Part of a small language model's weights.
Size: 10 layers, width 640, MLP 2560 GELU, 59.7M parameters.
Architecture: LayerNorm before each block, biases, attention and MLP in parallel.
Training: 568M tokens, 8678 steps.
MLP neurons of a small language model. Each row is named by its layer, matrix (up: input weights) and neuron, and shows model dimensions 80-143. Each number is 128 + 32 x the weight over its row's rms, rounded and kept within 0 to 255.
A block is one neuron, or neurons of one layer that tend to fire together. After each block is what it responds to, as a language model described it from the Wikipedia text at the highest values.

L2.up2324 [135 116 130 153  78 137 156 165 119  89 115 100 122 151 129 106 134 148 125 101  79  56 116 111 248  82 190 175 157 166 142 130 118  96 115  83  80 133  81 106 195 133 132 184 114 127 137 108 151 112 123  34 130 191 106 169 134 190 164 171 109  72 146 123]
Description: Time-span nouns. Nouns naming a span of time or a life, often after a number or "the", such as weeks, months, years, season, career, rest of his life.

L6.up311 [102 137 139  60 118 162 100 101 134 152  94 131 166 140 109 132 134 151 122 147 136 153 110 167 128 152 140 135  56 122 128  92 115  81 110  92  83  74 122 103 133 151 123 150 119 160 146 109 135 124 104 115 138  93  85 115 199 104 123  89 124 209 112 127]
L6.up444 [ 78 125 166 120 143  84 163 107 139 170  99  86 160  88 116 114 127 140  89 113 110 170  77 151  93 160 102 109 113 111 143  71 114 132 112 102 125 131  59 109  68 125 159  97 176 176 127  91 156 140 125 163  83 142 126  89  89 152 100 199 162 121 102 137]
L6.up681 [ 95 167  84 114  67 134 101  73 159  73 128 104 138 162 120 164 150  91 159 201 109 133 115  86 166 212 122 142 168 106 169 114 114 123 135 147 133 125 120 109  72 157 135 169 112 101 145 133 151 132 155 183  88 140 139 156  72 191 128 165  93 118 148  74]
L6.up1191 [122 123 138  95 152 151  69 100 167  66 148 106 151 129 154 116 107 161  82 129 100 177 151 169 132 168 107 136  61 148 115 115 185 235 221 100 138 107 128 139 154  79 103 156 116 140  89 104 159 126 171 100 156 130  81 116  48 103 122 144 149 117 109 122]
L6.up1236 [105 162 113 126  57  63 167 111 140  83  95 150 109 114 119 100 126  45 153  86 165 141 100 126 167 119 131 152 134 136 175 167  92 106 115  89  78 123 170  77 111 104 131 176 151 102 137 123 131  58 112 140 114 132 146 136 123 118 117 142 110 149 144 120]
L6.up1998 [180 129  85  82 135 104 117  53 149 110 143 147 115  91 157 109 212 128 199 137 120  92 149 108  43  94 160 104 147  95 147 120 133 118 157 114 109 135 156 145  78 130 159 156 120 101 142  93 220 131  97 128 116 134  96 147 104 183 126  90 119  73 214 131]
L6.up2374 [130 131 105 139 130 157 114 120 191 123 123 167 163 140 152 143  72 116 106  99 141 172 151 113 129 140 161 144  55 139 137 119  78 117 161 119 129 117 110  82 154 121 147  91 144  86 139 165  92  85  51 117 129 118  76 149 178 129 142 186 161 145  82  98]
L6.up2398 [132 118 147 128  90 140 114  72 118  83  80 126 115 165  93 148 146  94  86 150 114 120 146 131  91 114  91 100 132 139 129 166 149 129 144 154 165 107 167 190 130 135 109 158 121 130 131 147 156 133 171 145 118 120  89 218 109 105 158 142 191 112 148 206]
Description: Mid-word "s" in foreign names. Word-piece tokens, mostly "s" or an s-ending piece, inside non-English proper names and place names, e.g. Lec-s-mér, König-s-berg, Dük-s-fjorden.

L6.up741 [121 143 119 169 139 196 120 107 117  91 139 141 119 178 128 124 219 106 113 105  62 143 132 118 139 149 110 102 170 111 147 124 109 104 117  85 174 159 115 179 111 101 125  96  99 120  72  77 160  91 104 133 128 149 166 132 104 109  96  52 208 129  95  98]
L6.up1344 [116 110 161 150 139 186 159 110  73 175 151 150 194 120 169 123  91 134  81 220 141  88  96 103 114 116 126 166 146 132 115 106 116 109 153 132 120 141 141 143  90 117 152 164 172 109 128 113 113 108  50  92  61 142 138 121  86 140 118 116 125  98 160 115]
L6.up1510 [145 173 201  86 104 101 132  96 133  79 166 156 119  71 133  82  93  97 143  90 155 141 126 131 131 114 131 112 101  86  69 130 145 138 129 175 143 116 196  83 135  89 144 138 113 121 160 121 127 121 147 146 125 131 156 161 102 115 134 124 116 146  77 158]
L6.up1652 [143 139 178  60 122 118 144 104 112 149 154  55 147  86 142  97 160 140  97 107 156 107 126  91 129 147 155 107 144 163 153  80 113 160  68 160 203 116 130 161 134 137 164 108 201 176  71 129 178 143 101 121  76 115  78  98 139 148 166  96 113 108 132 134]
L6.up1922 [118 110 174 126  99 151 145 127 124 147 105 205 151 116 117 143 103 105 142 167  80 175 120 128 105 143 122 106  88 148 107 159 112 120 141 177 122 109 136 188 139 155 152 111 128  95 175 132 165  76 112  53 146 195 130 126 113  55 171  94 151 113 144  90]
L6.up2095 [ 94 109 125  99 102 174 124  88 179 145 148 146  93 156 105 111  93 104  85 108  79 105  99 113 142 176 129 102  88 201 124 146 137 190 124 114 152 129 118 171 125  94  88 158 137 132 131  48 126 158 159 142 129 110  81 141 119 171  99 118 117 134 154 154]
L6.up2196 [133 140  75 132 134 118  86 152 179 152 151 117 111 137 131 150 150 158 154 142 127 160 166 126 123  42 136  73 138 182 108 114  98 103 160 131 131 135  82 166 151 171 131 142 125 109 153 141 154 122 122  76 163 111 139 207 158  94 120 212 116 165 114 171]
L6.up2212 [115 182  90 151 149 203 128 144  99 100 119 149  83 132 163 124  64 134 107 109  84 147  48 160 174 135 132 108  71 117  81  65 156 111 109 121 126 136 188 171 138 136 161 182 160 142  98 154 105  92 103 117 141 105  70 129 122 114 121 124 128 135 135 147]
Description: Event or work head nouns. Nouns after "the" naming an event, period or work under discussion, e.g. season, bout, match, film, book, show, often word-final pieces.

L3.up100 [130 171  71 113 160  63 133  77 140 138 159 169 207  96 121 113 140 176  94 122 143 166  89 120 138 100  49 102  94  71 137 162 119 128 143 121 109 120 168 166 121 173 106 152  93 169 139 139 136 163  99 117 167 133 170  88 166 111 138 177 158 150 137 117]
L3.up127 [110 132 130  71 154 106 189 111  99 167 147 122 151 145 187  96  46 113 112 117 176  62 198 122 117 115 126 150 144 122 155 115 107 100 149 161 170 137 185 170  95  92  95 116  94 131  36  89 189 166 129  84 166 201 150 120 191 115 162 146 100  85 104 134]
L3.up377 [152 126 164 157 187 146 144 161 101 120  83 102  64 122 103 104 145 143 117 111 130 121 123  52 166 110 165 105 162 182 126  92 194 151  90 147 111 146 109 128 135 122  58 160 102 138 123 163 161 126 103  84  94 159 153 174 106 173 158  82 133 204 118 175]
L3.up385 [143 110 156 109 107  62 153 106 138 184 174 105  66  91 159 169 124 173 149 120 104  58 163 117 135 110 162 156 110 121 115 103 128  82  96 180 140 112  96 153 160 153 110  93 163 132 115 176 132 163 128  66 151 176 115 156 135 108 135 144 171 115 106  82]
L3.up562 [135 147 165 104 113 146 168 133 156 170 146 127 159 116 119  87 113 213  58 155  93 108  93 140 150  61 133 109 126  96 155 195  89 127 139 161 159 101 156 148  99 177  90 175 107 117 134 106 113  91 136 105 167  89 165 171 102  97 117  80 158 130 154 106]
L3.up904 [ 92 114 163  52 140 119 141 164 176 131 154 145 149 152 145 139 144 144  89  64 104 131  60 118 135  72 102 130  69 112 194 118 113 132 117 156 165 183 140  96 102 100 156 159 159  93  73  88 129 109 125 107  56 143 186 164 154  52  97 113 159  77  86 115]
L3.up1165 [113 139 136  99 143 129 113 122 121 102  98 135 172 115  89 113 163 129 177 168 118 153  85  36 159  79 137 155 121 165 120 111  95 110 182 115 116 117 130  89  82 159 182 118 131 144  50 143 144 120 110  87 156 133 109 148 171  72 160 159 106  66 154 231]
L3.up1460 [103 143 143  91 167 120 195 140 144 172 148 123 167 148 130 105 141 113 117 150 105 187 141 115  68 155 125 182 134  91 118 164  93 121 135 118 146 142 102 106 118 138 153 187 147 188 117  77 179 145 129 134 135 168 152 112 158 101  92 190 127 149 108 137]
Description: Preposition-led relative pronouns. Mainly whom, which or that right after a preposition (with whom, in which, during which); also word pieces following hyphens in names and compounds (Jong-sik, daughter-in-law).

L2.up2431 [182 117 111 116 150  87 106 139 144 108 147 138  70 121 145 103 118  88 155 131 178 147 145 164 133  94 142 171 107 119 136  96  73 126 101 105 111 151 116 113 139 139 204 129 107 153 132 164 176  73  81 136  91 133 187  89 141 129 103 124 107 123 187 103]
Description: Word-start fragments after punctuation. Early pieces of a word split into subword tokens, often right after a hyphen, quote mark or capital letter, like full-s(ized), time-s(eries), "gen(eration), N(akh)ichevan.

L3.up59 [146 153 142 197 120 114 137 107 204 110 159 144 150  90 167 171  91 115 118  49  65 134  86 125 156 162 123 133 145 130 126 126 166 182 161 137 120 120 152 116  67 159 147 154 165 114 195  83 169 133  75 134 169 112 119  68 112 132 142 184 123 115 106 131]
L3.up89 [198 170  99  85 169 101 104 138 128 194 109 116 122 105 138 154  98 148 138 127  68 167  92 127  90 152 180  93  95 113 116 111 100 137 153 122 123  97  96 109 132  80  96 118 136  63 158 150  94 140 128 104 107 123 130 105 128  80 169 106 137 139 153 152]
L3.up210 [122 116 126 143 188 156 102 134 138 103 133 122 112 117 101 102  95  99 156 121 158 166 114 122 149  94 142 135 114 107 125  96 121 154 128 176 179 140 103 152 109 138 123 163 118  96 151 206  88  81 117 125 170  81 142 137 127  89 180 104  96  97 120 128]
L3.up524 [143 108 130 158 116 152  93  66 139 127 154 110 147 140 165 188 150 100 127 121 136 179  98 116 137 138 163 106 144 115  83 131 142 156  79 177 153  75 150 123 139 138 162 142 152 149 144 189 149 153  85  87 176 126 145 116  93  78 121 106  90  62 163 114]
L3.up582 [162  97 131  91 116 114 108  78 112 177 106 145 108  76 116 159 135 170 119 105  98 140 143 112 168  96 171  94 143 111 106 103  77 154 101 130 144 111 154 112 114  84 149 123 148 102 152  88 121  59 178 148 109 132 157  83 106 170  90 123 150  91 104 124]
L3.up1384 [140 170 115  75 206 133 149 146 150 165 187 125 157  70 197 195 168 149 103 151 138 143 148 113 102  77 152 127 158  85 159 164 166 105 103 135 133 156 149 105 135 162 141 178 121 124 146 152 159 135 155 150  77 111 142 112 134 119 158  97  74 134 120 124]
L3.up1656 [167  89 128  85 106  89 151 116 168 173 117 154 141 120 127 142 176 101 111 167  93 110  96 208 161  83  96  90 130 170 128  99 143  86 128 123 176 114 121  32 158 104  74 117 113 149 132 171 141  81 127 130 126 121 202 167  75 138 109  83  81 116 127 140]
L3.up2313 [166 122  99 131  70 173 121 106 133 142 118 150  81 127 187 141 116  84 146 115  91  80 145 138 161 118 150 105 117  82 114 137 148 149  44 153 137 140 107  76 178 187  80 172 123 109 187  81 175  70 142 131  93 184  85 124 128 131 122 191  91 119 104  94]
Description: Time-period nouns. Nouns naming a span of time that end a temporal phrase, such as decade, years, centuries, season, War, often after "the last/next/following".